Part of a small language model's weights: 11 layers, MLP 768 SwiGLU.
MLP neurons of a small language model. Each row is named by its layer, matrix (gate and up: input weights) and neuron, and shows model dimensions 16-111. Each number is 128 + 32 x the weight over its row's rms, rounded and kept within 0 to 255. Numbers have three digits each. A neuron's up and down rows have the sign that makes its largest values positive.
After each neuron's rows, "fires in" lists the words (lower case) most often at its 100 highest values on Wikipedia text that the model never trained on.

L6.gate165:136158105185134083114105073132138114139106139176160205089161161182177126109175112100117144136075090119150129066117127098147125218160086160123106166114118076135124133162104144117157038158141105168174117162161145077104130156114120093133080098166121178098123136114124053115050136129099092105
L6.up165:150144152122115122133129113112134093130150092134179176117166170139184148094167140115161137106080070106111095096117064140117150168119195174120104140115116171222170101154142115101143069101162093154112055148133125054164169158119170123136082111155098161107130135093136128129139132130151079142
fires in: "as", "name", "named", "called", "not", "it"

L6.gate112:127126158154119072124146150104141148152085165116161144109122108160143146113154086066113163109129157140122108068099084149126145148118164164129107116119055164188128120171175129088140159086199176091164137172141140129054101055072115111100124093163139183165172132186112113147131107149160118118
L6.up112:150074092162111072140109138128102118169076160145119108133192107124141146081082172078114130154186149167162168079091180145112178146134164109101162183128190145173074082157190091108099113135060078142112103135209102143158086124160079088179167122111121126098113114163118129168160162138122106130
fires in: "by", "into", "left"

L7.gate123:125176120101134124081164152130093118112159065117134085055150111143179100145065116104114105126133089154164111113105169137136141101203128097145124166116102147157181079108190165147189056138116123179149142159135133133156127230167157133139082134109164106108134144192128150118132130101115160066
L7.up123:145101091101154134100185099137051150099181114151114080152109130104164137116109132086109132183181040137132114134131130138136148095139146094129088180118105119138164112134198185118147068155110158160100145154114129105125163148139120122131114159106171120090106137125065169126109141106155114071
fires in: "an", "a", "anesthetic"

L6.gate691:093094150096140094121102111110116112153103118100107069142163173155105135168124106122058128112093122053075135131111155140113171125130110143145138097136147130170147150149181134113094130121140138121155177189113121110115118171113142053100124088169134097159108056198132131078149170110135105109
L6.up691:117198127118132109110142042147076136113068125161086078184098069152151122165051099084099190128091154059182151143157131092105116117150191144103103123131151159111103097072116114101156121144105061123123147152156140100129082072084141147091107098123203145106139130155123089120105155126109100138
fires in: "for", "but", "until", "since", "in"

L7.gate469:105155139099099130095101102134120217082151191086109049177151097127148115134089167142119144151165128143118113121144155189068133163117205116182138178146120134168150157163104128171084155136081120167146144117157167087093102125105116088063173144102110052099102122123099140125082119124185125099
L7.up469:114173126115081136117038101081137175127144149038153070105140141158148123108124121176139124124141161155110070094096168138155102117123234111105190113097174101132107144159079138151144151112120177166107147142154152089151103136108079154065121130123100086161084136135135107113066102140162200164
fires in: "of"

L2.gate53:185159103130032146149096072111117157098167206111174114168126137115061059128118122154140147092115147118128165121157124175152122186146155136115088134099107083169106094186141174135142063155189146162141158132126109145132131132134137132123142107064158166133182114159180134096187113081138126139
L2.up53:189137076128073138170100064109143182084136205149198126153160152085107134144149080105144154146090152086096211118179181151195127142156182098122116101144150144161099111218135159142155106164183102140135164130139146131158119120119078135153134134065129159156162120157146129092102139077177114147
fires in: "of", "map"

L6.gate404:146110142107118182111132148099144164073116133182100111121177173135096120185100076119095121139093077099118097127131106171171137123096104096168141134152163106094157166064161102092109129169095123132189168141127178055139089098152100187127144107099155153112203119079139129057124068055087112161
L6.up404:102146108126140155091147093109143095046192138115136102114109072109125204150132091152114091163120123142095138152075108217090081166095108090108115144222091104123159146103134148153082161112126126140182103169187117139158175166084174103140085149122110109058172080095108129115138115128106151130
fires in: "that", "which", "all", "alloy", "alloys"

L6.gate125:130113113135159159130174096144151174152125179144156164086105167112130055233178098132142097100123124144124138129117130146085144125168184096087108157141160146127149135099169135148172105096087139114082129178152082080118145093173137091154138151135152155109137105032120182117177082118176085174
L6.up125:069112045144136115075175161116132143142151108123146193130120131105116177146147073088061124073109151167117098123090154167140117117111144095082118178152148111162070136160121123170155077189097169117127122122119107150121069127146089084169125108073094179134127113129122095094139096074131132083
fires in: "by", "and", "with", "who"

L2.gate428:079110138108132148116084147152200105111143122166141117052152211116142132118106171125143132095087146130132158133148189095189172098123145181128142105085138123133141076093118154081091138118120138127166140103082120083174136092152149127135140104126122109087145098119132083058160079117096195084
L2.up428:117188161103130150108093134123134093134195123149122165164174114131153204094092184084131105168113173077143138089165145100133113152109137161092155146099131139145173118089131134145149132149143103115163130097109126067138140108119171134092068124156059128144122116111166119120086090119108158177
fires in: "all", "both", "alloy", "alloys"

L2.gate589:078133122106118179116142101147146136131121162114125158119132156125118156143147107132154114141116091116083153116097188072112146136084123120128057172098141117100116098141138131169137071166098148169128119126080125065136136201177063129124104151118135135087163224155158141070125112115120140118
L2.up589:151198101104114104091140130150105141102124082137109105141172124146138107151156097122135099157155133130174179157148111141073168166141087139159154096120129059147164159113137104080124203146072119130135112109113154129146094164137151081171162100137124127123202149171154137103107101135105099151
fires in: "would", "may", "will", "can", "could", "must"

L6.gate143:137129131129128101083087118125128163085113130102082082097151148055137141157113133095119093128164148133159119107101141145122105142160095138153161100178167074103090085131166175120086138177059131113152105155125160179112081161136153109044124093147125107149145079169109183112109161127153111131
L6.up143:139179118094146152069144148133121127127144122138060114137113121121089094184133088093136124219139151115108145106130178129116144132143138135175167087151083099140124123156144153139177111096109117127151092140089138174135097135069178164068140116162146111164165195170163100164131124055103085108
fires in: "for"

L6.gate26:151080115161120112137141148158132177133091157159121178094157095119121127180169108128072117115168137148142180113103099107234124148166105136132162131137103092184112159138150132157100140106116142174136133144170117160131109121168152144172153145199111085175151104041091108160201094097106166146
L6.up26:118093160167138088177122049138154087208132145136090149157149125105077150124138082179120189163193107139171148104133131116076125123109151151151123198101130129148162118143122178129139183047120143181144096114180150080128146137111159112121127163123108065106114113119154158132103091168096139129
fires in: "by", "played", "on", "in", "into", "contains"

L2.gate14:139153090185094090149072111146168079150155150079092130063202133130119087148180137117120161140172164148093139104098156116094174200095148119157089167122141122119137143110113098111120154124057101112129146099084129143155170189145117135132100056086153190151123145159147153145117079095104170095
L2.up14:131163101192092115153109100161137136153142160121089121050229141114096085157196122109130143114143157152083158114095159148139172197097135147136131153161140107104143166130098023089149153119108119117135140102106108100186172168145137151121154092117134180120124129133114172136147105089128185122
fires in: "can", "canyon", "canal", "species", "consists"

L2.gate722:184081048165111115122123075126152112149093151123147123174192102126143112127112149127096112113175192113152143093134123088083149114116169185123193183088117107136153097171103082063150192165120138125089160163172133135139116101119151048079133133094089077161105138093087136126091189153088131150
L2.up722:149105129082125101111085186149160071147124144104092093129168135148146107206101120068099156139150130137099134095155126145107127122145148145164210046133148162097140088123126041099143168107115111101088173135113110104106146159124128148112148164095109105121093096049141160121122134124032161093
fires in: "on"

L2.gate677:160166119136140115124166117119122081084164117143144151154178159136092127109181137138128168142117125163116130083106092095148129154126157109142137161124139167062078124127106090142094149149095101106112082100096178142149108114047088135143104117149133163154076157159177152091100106140176184058
L2.up677:082177121201151190162107108140135085124125130107160164147093115139136173134133165131135132149123172163107124135130132105137074138151146113091197110166130100109150161133173118185060137172103124137135129097152101154118144112054115122096139087136087152116125121153113148134171113118128115148
fires in: "can", "trading", "possibly", "cannot"

L6.gate688:117081138144108140184142120089169165150072108146165182164111111144155171122168112134153136184082091131114153123079103106153096234072155081113144161172142120115129125141153147170082132093110102124150090121154133124153130078124183184140128135162083156129104109081163077103153127153120127081
L6.up688:082104106138103170156128131100130163137111127220135098065136116173136146120078071098124125188104135139154127157081150153168123139094145100130198069136154130059098048158131094115109157154214127153136114153134111083141088126107101174087163091126087145103135092127097100118086129136168058159
fires in: "as", "in", "also"

L2.gate733:181114136092084083187175039133177149114177111116091113110172099157138124122129065105162138166103118098080105100130102166135123145110147160157122123178112168126104128128109158106165098105120074141085096070168138136189142115174138098105039149070148136118130121145111112117140169108139112145
L2.up733:198151152075073122171152110131129152119126201136112104132152094187092161138056131130106154132096124144129079108127113095180088134107103085155115137140075146163119102133091147154171063140123041150107137053145088161151133088155102162094108162080172149123111090085102104126116137051180160128
fires in: "west", "east", "south", "heart", "black", "blue"

L2.gate6:130169099124141075154153067130180168123111172201135154206089140042134140160143133123165124149171141165087087064153150152105134136164093102160084089150178135141183128116081131168102098096145139123121198136099145127144121161130094096097092131121104146159072115120164088098064101112170190114
L2.up6:126175138085150139085115121150134135164092118174105133128155131150112151142144113170101098124101150158128102133121159092148139123157147140150150108144154168140212167133122140111073095115099064180145131104160075127173148215105096129123096181091120133118083160139162105094130093069121126114
fires in: "to", "of", "political", "on", "for"

L2.gate245:123127177186104100097138189123118214097080170159119172114128131059142171119064079143180107099138139189120147126091115101130170185108107086107186120097077102136137143132111140105143128071164137151131116143163092160167103093095161104091115132146164128153097102120140137116148113167160122149
L2.up245:085125160176089081145148128108113180094065137097081117138149100097168141070138129141152144121111164192113150188178123092126116127117144087059143135146148119129114152101164113152160132120135120133153113102126183113135106120136129121106149138114167133213116138129137096147226122085151089163
fires in: "as", "asuka"

L8.gate411:079153180145113133131135127141108072167130136104100193095094144106201140154108129074142150143060141109114167110104165153161111172132140162182189083146127138160147177117169086097175133143138090086131116158114084148101095096124113138138174088107132137090121060203113135147152172119147138111
L8.up411:078137155138116098080117111142109184123123130196105086123070115103146156088062098082131185085096164172124111083114147111161097187139113141199114135129111144105100130064156104116087182159161160138141187183134119156095108089121136117113111077110111143184134106132160126175151111096132106155
fires in: "as", "when", "how", "very", "once", "so"

L8.gate540:092069098088122109123124107152141106145142160164090109120160113107118106172145149110083119086128077082157140125116176127130123074174110114160119125066126149086156170126182108084104135127103129149114113145166064120072098122116128177093157115164086096103162091141142195088137145141060142106
L8.up540:128145081132160143127075139118127117146071158121143131088142111131185108169131091120059179143192133080118180158147118099136151086103102104183120143096176157136104135099081161151101119147122120116089108155182071130030139138092124144083114127128127111076147065076179067069173081113131110123
fires in: "on", "to", "september"

L8.gate481:072131148148112075128141177145132151097127107148079117126143142131141209150134158142144088166127109079113143147112178157172100113110080161127172095135123134111094142140111145138108144114113088113152159117127194128168113162135109149185128097110087212137108132164181159156060105109135146076
L8.up481:105139111143105143098104231136065078072085107138172045120139064145190175096106113055113141146092125078077108114102132154161129166133121108128191111114133121119154171117117156091158102136115125095123150137158108145105113098105147126133133135125079144140114111117130149095096162155112170126
fires in: "not", "is", "initially", "still", "but", "very"

L2.gate675:131104133180102122180097130170109133153134192168124085122136115063097168181140175101104091140156129115115165131157129087116051124182127140058155162137156101169096130185117100189106137200147163126113127125125125105143134121156149164101125117114125140187168098092151101106162160130066089128
L2.up675:095088146153091142138150122127108106166226165103121132126139138085136175177112116151083081116115152128141121112135165112094112118134190141084148132128174114160088086177160145154114124194166188105094119123139152062126143141125100164125128115171121106108138115111175068110146146158099102112
fires in: "from", "in", "by"

L2.gate168:175185139103076127167100129097138138111136124109117136172167117142137122128188114115088103152090071132071171137175092144110102185176148158112116108114159108111137147069107153140131142142076138115117109121098138099154132149088106116087167092134135216104116184142168110124134134141102105141
L2.up168:156186102122124123157113056111148134124163120122123201164177136106189128093179105151166151175103103096060121096143130136081083127083122111109085145133124126086073134135142162149094113133136138169128117093102115077173094140106082117102123098068157147128122213167163142141078141120149115112
fires in: "would", "may", "can", "could"

L6.gate692:083159166115086083135156156139125151135106108155179168168188108108124135120118089115133195106180156141141163135154047115182143190164120102148132204133110168172156137112187081093138111088040119127146146061092051085178168107110100124142183159139114135093105137127152150128216102158144061113
L6.up692:127142122181103112111134130058103191042112083130194118164153115158150151123158117089178148127137060167115154171145133104131159131152133103113160164179184144134108130086161132168079106115098144127078130107071135057154161091098091128145135154145144109138078166167097164087140141119155086104
fires in: "not", "t", "also", "to", "ll"

L6.gate482:062067131135108150159191168167074145105123155085139163165110119064064150123104106128177129124144133132069135141139123154058167179156135162100131183132112120139151170147145124160182110171128056185179096138101149145102160142129135117099115122093089151114135137155094093042177102134128102129
L6.up482:127103092117144140149166165177133125129145072107143124106143113121134174083110110152156171152126170089139162126096131127061111139127201117078086155094128087099067110131045069125227130159150141114134061174087107124071109103125193128076166146121137128048085098149172129115113129204094129126
fires in: "as"

L8.gate118:116103146153050140112129123179063113091125111172115149132138125182141207121121065138103089188053127104072113121132194161149146183121112130102107128168092123120134111107152132112143088127140159144149095140099141150145161156128034138120139129055121113109105161158131151079117120165160132157
L8.up118:090106189152110158110106091160089183143140127156139111131142088138158170091119087066146209132108145123116125100147078162172163123188099128087142061090134189126135130134106091134115066100146109111137109100118159003082163133177114166137133145070121147171102129139146216133114095119143094106
fires in: "was", "be", "been", "well", "were", "is"

L7.gate63:102123113115101074135206140116105177124166080131097170097138192155142071101146095138134120102131181144117196090133192136162136178075085190119106119120170124086094098121134114119153105152121131137135123167112139089172105143104171194152097105154161121082100112128132072131140110089095139102
L7.up63:109146085138138066112139175179095166115109086155123118162125180152142199107176104086124112116111113117128114092110123141151131110087085137094135096183157132166147193129043129148132168157148107163177156159099129115167129115106142146179112190040116119057062137121097111142150095061105223124
fires in: "that", "because", "no"

L7.gate55:087129156155138190154117116134126115103079172119045133129110123142119139113216051125095129157166083123122153038164150142126137124171143152104154117124094058109116131114098201162107139099120123094123091141165099162148116123101137138142169165171141147121131122154125139159136064112164142139
L7.up55:154159129134123130143071075119136182115092138092116135201155118118146053131118099084075168089142080127119125090201098151147142091120126082084069169132081148130147160142111157110105119165129102151134166127155133133114084131178154103102146125105154176155099135103083175152137125115080112178
fires in: "by", "for", "to", "from"

L6.gate376:063099126187104087098094211128216155146122146172186128193118130147135136107172109104095160164091092133089096112145110125021136124141158094139081125131113132083102102135120146155090148088157170167163143149175148154097159130137099157101135081160142194167108190091122107145091065122154129137
L6.up376:134117122154095166114103109130089126180131109147080109142189066113122105154152151137156129177136115135117150136066107100144181152129089152129157165169144070163082107113220113158073078136143182103152080126154105159128160111133190130129159112086133091145095113120133138171152107049123077164
fires in: "is", "was", "denotes", "features", "contains", "by"

L6.gate234:076158121166113119155103136124188154116085181079188138166146117141134085132171134078180170078134121111173140119122109136080148136113135097059091128092117148140127103157125137099074134145188121114088125131139064157162106102081142160114166114144110135145177124131111164187086077133117115153
L6.up234:083074130166089095152073105145094173113092185154151102119157147136130075145160097091096173087181173155141163131121065217173102143140117086089108110101149116141070094192145129101103135123164115121132108165119107195132089141118151132156154102118092139142162179209169104141111174138163127127
fires in: "of", "to", "including", "by", "marry"

L2.gate741:124127103132130083103137118149109158104192134186155119127124175206111118097085123191165168074157130106144134118107199145147146133126105123118138114139074139161124098185105158115168086146118082141177184094138145084079130135053143101154127062118073135189092185126172083182122097160198081099
L2.up741:154191147128162120142116149176084081110101172199117091076164151145139164127130108089127125109149130165180121148194171079156135102127119085103142127103065195142160082200160157124116059090142111128087185166155151094154162113057127162074131124188134085147128131160111188109072118142140137149
fires in: "not"

L2.gate52:126133147143128116104145148160099133108122122134165130120130097133141208115192124124069166144164100151095183155120139127100122125079070123155176138081120105095115137111101120120067128115077160111147124116150102092120178169063152124184152097142141133161139137138102035165117103150140158053
L2.up52:126102103211151106138148113148116120122086154135142106158130140140104157165164113115123139174114076162132147119128142083122190139080109129120163104132129159102140080135088080156100140079079147111162111095137112094117183167120204160151113126112177150154143089182134103108114121113074117128
fires in: "not", "never", "part"

L2.gate701:138127132170081171059116085151175117125086142159152180135074139165114104123104148061175148150101088132131079107162084135131178147138098085155153104114094129097193155155084205114083144120091149180155152187127092132130148103169158110152149094113141112151168086106194103158136082091128139137
L2.up701:172120152173120179119099130148141138173126172114152143114101149080128153166095086123100126155121101138128130127113118108087146104154047126134068159134168064137096144151091125156120155119135170129133136181117130165145156121157170149108140098105136131107123172156159112166196205109160168182
fires in: "2020", "2026", "2024", "2006", "2022", "2021"

L6.gate394:160199116084159174150104132102103111107144093167095120089122106079099108053146135132149105102063140120115114147181136148163203102173106133155103157177077169145134112122136142139120105121070144145169090147128129100099065124152149112151108108096125080139121121152126167089179115113143097139
L6.up394:141153097115072121161137133120151140150159149163145115108064197155068132060074145150105120131170151053159093152133145092146123140111093112116135134107097198107158133085140150139139082144112124146130115123103173113105140133183190084142128126140069087143131098132121123139099162109090120160
fires in: "and", "more", "in", "that", "a"

L7.gate86:097133104183167130143160109135147131134122199116130091174167054108120156146180196087101123132102097203161132144118106151133111104114102137066207128129158150080153213122140156181122166113096127135087135171132161208128145154105192139149137143124126121198106171116105103144187061123127116114
L7.up86:101148116098123074125160131182180111091131162098111140152172066117143098154178123135132136139088097155146128100127095152147101113150123094128133128099191167161124172161137091148144196065086178124070156171125088179141115125153133162108116144194129129170125104103184063154148087153089119081
fires in: "to", "began", "after", "on", "from", "started"

L6.gate507:177154135210092137129064091096173142165112166125116079135138127096098051173110130173106063130151127155089097093094166137131143120125111187170132124142127164122158144121131150155119126087118095122126119157164075131109119141133152092130103137126151070202121093096120169110120101093157112144
L6.up507:176173113126148146167060139185121140102097143079168110095132177101113173147161175100066106139169114153100128151110110118166116094182077180135159136115136122099111193134121183136140116120100090155114144130143062140104143126068086108093114139153104124190113166079107130154132065126133214099
fires in: "for", "war"

L6.gate421:119134140054170119157144107135097124141107094166104141134144087100106087158166120124083120136120090104188154159117144148132162106169109156141111221079159089172153152097116122095150115121137165139176110163118104114098116195158124087068160122132110177117142073093142154135161113128094138136
L6.up421:125105121136130175147146103140131135174115136075133112092092112100089116137170141141089152122165125091156139059092139125141094121174087116149155184206121070126105133104123155072111137123209101109119133175072144129121055176163114137193131227135176140139135128148114119127111103126125128088
fires in: "and", "or", "to", "with"

L2.gate121:132133122154092111125152125075085150134131153179119123196146159048153149155111119189108126121137110151124218081147078150106111140123139110153142094105134101109130147128162111143088164101184162131163095103112115117148105133108119158119102138149082126158137110081120110156132122083165075084
L2.up121:083131130115133108139125126087066194100074161150159091177110162079131118142158179124154127104137166131127173107107148140098153117129092091061100104093168059139080173198118144176036112151128111131149130129128160097153115157124094186079135122153095165153130165106060145106154138135142100095
fires in: "film", "football", "hockey", "media", "engineering"

L2.gate273:146088056125111126088125119162144141106192150140182128178123115081125129117092134075105049137064136120104184140129123121111109137105118110192171104135187129143163168160139125123073117185068109147147145150137150149125136115074127121113097123141132147141137169119124128107131196105136083101
L2.up273:150148106140119183119193123104169118141123129174130089139080140129125127088090092108195120149063077074143109079100180080197144112106181127154156119117113169134100113223064171152084082132109107160129136114089141135137122147124179130098219143107105156105097091125148134121131156110112106103
fires in: "after", "before", "when", "since", "have", "for"

L6.gate152:152101208077111083180096126109178167134138148110125126110145072090116138165099118086135093153131104146076121135073112121096155127151062067159120094115089129171137095099148137083108148142158105169140091154144113139179180114105161095092172096100142140160195129211161105122140148162131128170
L6.up152:161109115078167165107154087070126123140138107093113120210107128101196182117099139158089134146134126110123168176089168144145064077112148152125107127066093102064155143094149179111072116116183121124146150107124182139182095095094107088138158162119130122133101081151168114137153092103126094090
fires in: "as", "than"

L6.gate638:153163194142146091172155152184179119046132069122150155117184135175169147143178159129117099144108136118108150131097141123124145106113180114128095135092165132188139079059088094089112119109137148112166116108177087130116136094130105176171145170145099070142101121160117097173144121153128195049
L6.up638:097088163148036104155101156127110122101098175078184184081159110168107143104169090124085142125179129130138163100074090134171163144107142141126116078138190091088121149108131103120080095139150084212155114113096144113131142143155069165177145112128124125122083137094146093172162149096158180151
fires in: "were", "are", "was", "into", "of", "and"

L7.gate53:126141098137127151096100195123170162147120150145096115132119137112131095094134120081163129063150155139085187112132124107117194118137159137167123194128178138155049198197105145172126133168150130069151119165155058138076186128094185169145164147149134127214177120106157153099094099121109121072
L7.up53:155183108087188096159053111103137192147172093152143113174153084137149109090106122072106067139145133170105100157114118089135158131168132169124090140111144147086152189127131118162082143133126095155127129172081125107132121111070088176120160106092123118136116076076114134079140154146124132068
fires in: "of", "to", "announced", "for", "with", "in"

L6.gate163:069116111129164129087157058115133128159146118184144171113142114106116147198132150186159129119142188157151192053092114152123132191168187104076148079066213063147105171140209153174096149126144130174098140123145093122147098142137108124095115147127086117099115134103134137065203088173090103160
L6.up163:100101153119145136132063175141104219124133125169158138086063138112145184130109111095161137194145124103158141137173122137213179105075088099116094083119093141102143093142171186162101139123136146199163099109109104093121107119128103090076138066150166136142153158146100165133116138148183125113
fires in: "for", "by", "as", "over", "played", "against"

L2.gate265:127137104153116100147088102143150133139154163119147076090163098060136116147165107124103148086167171093101174129154126162068067166053192160204167138092093126139159119118145119046050166156098134103113148135202122141195109123162116101100120156129141127126144124105134116104084121087109131131
L2.up265:185161144127037131031106156141164164144101100125110095133155150136099105160159138135143175139167172116101137095091154176042165133085112156175115175097152130163159078129129110118153117121090130168140096110157153179168098150097179112144149122126123182132100126168095172118102158078153129066
fires in: "can", "canyon", "children", "canal", "cost", "governor"

L8.gate547:066158072191161143083120166118111144102118115179143111118187147140157123154132151102138135149085096123158148105098111146137177116103124103159134171127129151121078159076056131154082116184046102155149186125136078098091053163153144086098166143111173130059148165156149147116106143173160142138
L8.up547:087139107143101167151133077147112179122188108155134087145139138125098181149121062118166136124162119132082147107104116087150162101173129059117128147129175141169142134176162079172144123126087117145148123107157149118119082167146127152122134133244087150094121125117119144111170146164135057159
fires in: "to", "not", "t", "also"

L6.gate373:119114138099046202171125190143141163106137137139076140105151152150174156073133174110100168129083185100120149124168147124151128089092114163131145091096120118115134125122161126104129108135148177132113120094093120071100150071138034143141157085142117166076101170105124104150110068141146151079
L6.up373:140117165137157089094124116087079111124096087134127134106153105119143099132127111097103073094134137129096125153078124125181094132122142165111186112157129136118086110072190122158137116145171125150129075085086201134206131133091089169119110110129143171186104105144101145120126160092122131169
fires in: "is", "was", "not", "being", "initially"

L6.gate668:040122139140115150186151112131098159143137160129178134119107104106123116109118149099137136132120145133161120138186102116113129174149135148045140109141167165130127128110112107079123164129119172185152132122094168125169121114110126127087116106128143123084078131102104126138116059138059063152
L6.up668:136065157129050132145116130120168135158086176168183146027119154078105117149116100083081075114148143155133167086150148117100106096168135154074185090154146106111156170191098081126147173144103122166133148141091114108119114092095162093107147067125089089129167131083108185117102116154124113102
fires in: "in", "on", "birmingham"

L8.gate28:152130139154165129179124135117080158117106113121169179141141184092130097177120104154128080130132093162137079109129116078077149157142101092122177132111127215082077137132122075065126107184098080164128135143119086155194111126073153143159161181172131068085109118127076146136170127160096132132
L8.up28:154123117170134071179111114157142178103103158152120154167113126131125091169148132135128127175101135216191152167158134150161196107101145176133150096118161177181088144119168115144175136167056136136125183125089082190167080159131152085116150123143164148133093117200143155127124165132090146174
fires in: "to", "would", "not", "helped", "help", "lodge"

L2.gate601:102126113159180099180132176162177127145179191144088152160133070119081148130190121094098164116123088132111110142106124125130165153091171154171120093099173142131198164116156108112137093161097171214126105135136128131139115180074141110084081189089092118137103115121112143162090135184136178106
L2.up601:174134052140182129143129087131092106121169131100107149197146060141132105166173122109111117115156139115145167121116151135114122146147157160219145121115118080183161161124096077128040154135110169116133153146138146133154175148076160122100128118109185097101125104150101142100100146190142172128
fires in: "career", "to", "after", "in", "name", "history"

L2.gate11:114109129110144191103181138116087104232111100143122081239020065114151175122122125124104124152103143160146110089180153099111138117141129135084100151142174084094111145145194141183120125118141075127149177168153143106098124143062136128139153170139129129116113133174173131105147111131128144086
L2.up11:139154069145145114149112135119097149110167193198112124130089063129171198121089141099122093141144150103138105119087098124094113114144090095080090172136130130080106144084092094143121116072129115180176151152138124130150134114184137147159100143186173123218139077068110144130089118067130144064
fires in: "than", "at", "over", "of", "by", "into"

L6.gate532:098153077136124135170198178078136127173063113189137137096166107127149119089109102187147105127171180155140140078128088147070141179110137089159136174089123120143149168138113148076164145061145118144124115185153136073109134115082148073083114125147113124173106131105145121142162137114154134158
L6.up532:078098184117154108132131184167082118066097165171144171166131115098154129150109179143176146095215132145132163116097138086136158176092081069144146178149134173138129122116112133104143153103160123168105172135167096161109152130145111185206122147136149173148143165122162138109112152090141194126
fires in: "using", "by", "published", "amongst", "possibly", "zone"

L2.gate482:163139163139129129078166143154089163086097091178129135113122145157153144110149118108090119126135101167148111101175129096150169139167148087145146138164088163096112144077115124007155095175134101134109094096187160141085109122144061143114138095132107143128099184143115151117138153109093086131
L2.up482:201152149165099199066147133160116138107109082146123159126118145135166109117117095127103122089152115184117122129185169101140148160178122098118143105171112163107096198127151131056117126184069143126118167098174155126147103128175109150131120081170128175063100144124111108106104176108081117111
fires in: "s", "canyon", "rican", "ioannis"

L2.gate3:165182119071127122155074062130128116122141142091135085139149111147161154115197094153120133110111087115069121135133139098125117136044103177169117138120103113065137079114153147107098105187080154179112144152140146125181106134127133120081087097135161161121040108198139120132085169122138124134
L2.up3:166166114100092052160120113163111143140180157082096078132153100082127137114190066173162116125133118089087214117143116116136157111108119178181142178114122137115116119113112143113092125164070134107114117170132175091162113135140178086095121118129131140122071145152120055165111148132127138102
fires in: "would", "to", "could", "canyon", "canal"

L6.gate334:122134144130119133039198145154142082102126110168081145102134117088163112145165110137121123115109131119175166162068167159189131161151148119154120140165142131173128108148142105104178103130151031061131139151137150128111176099189173073136149128100129120133075086117102187150124085156073157106
L6.up334:160118156093124172112093132174111102160134114101139149120166053121133200161086089142112179169157138153178142118046114111103179115091154141162118120120095119068204103094131115124137149162148142131142120153197151054178104168116161122092129110150128097134130088155076128162056084153169079163
fires in: "as", "that", "what", "so", "here", "you"

L6.gate249:133132099104135099161095108157132097106145092157136090115130119149149139117089123137117095138077135163192100099111098167149126126142134123092118142115174164108148102094104127083053165112105137129114195127112118174129081190127134160105160095125122085158154096121157141110163127145156095126
L6.up249:135126161120116100092112095170127104129145162090161150101154054112102131208139102090135134115175127168121064083099144124123111133165113133115161123169083143108106103170127129173129133162133148214123172155143095144088076136084162136168149105176165098087105139124118185098158088160153131107
fires in: "to", "between", "either", "from"

L6.gate471:136097133149142116125089142113100191097134135112116144114136094132172099182085135104149084150126120133123124060154112147113187117137128136142115160115128166119062104087134100133096206124112090069129165155127136091175097145125132148141136192126054090088111160151143111149107141141101187158
L6.up471:138079087132160182135109059152123156113106097141144110158148126113186106105094142138085079117161161164093134192098159089167135098106159154098099151174140168119098189129070131083121153179145118090174193152091168154125197117119111126088132133117090103151129173079083124063174068092167170158
fires in: "of", "between"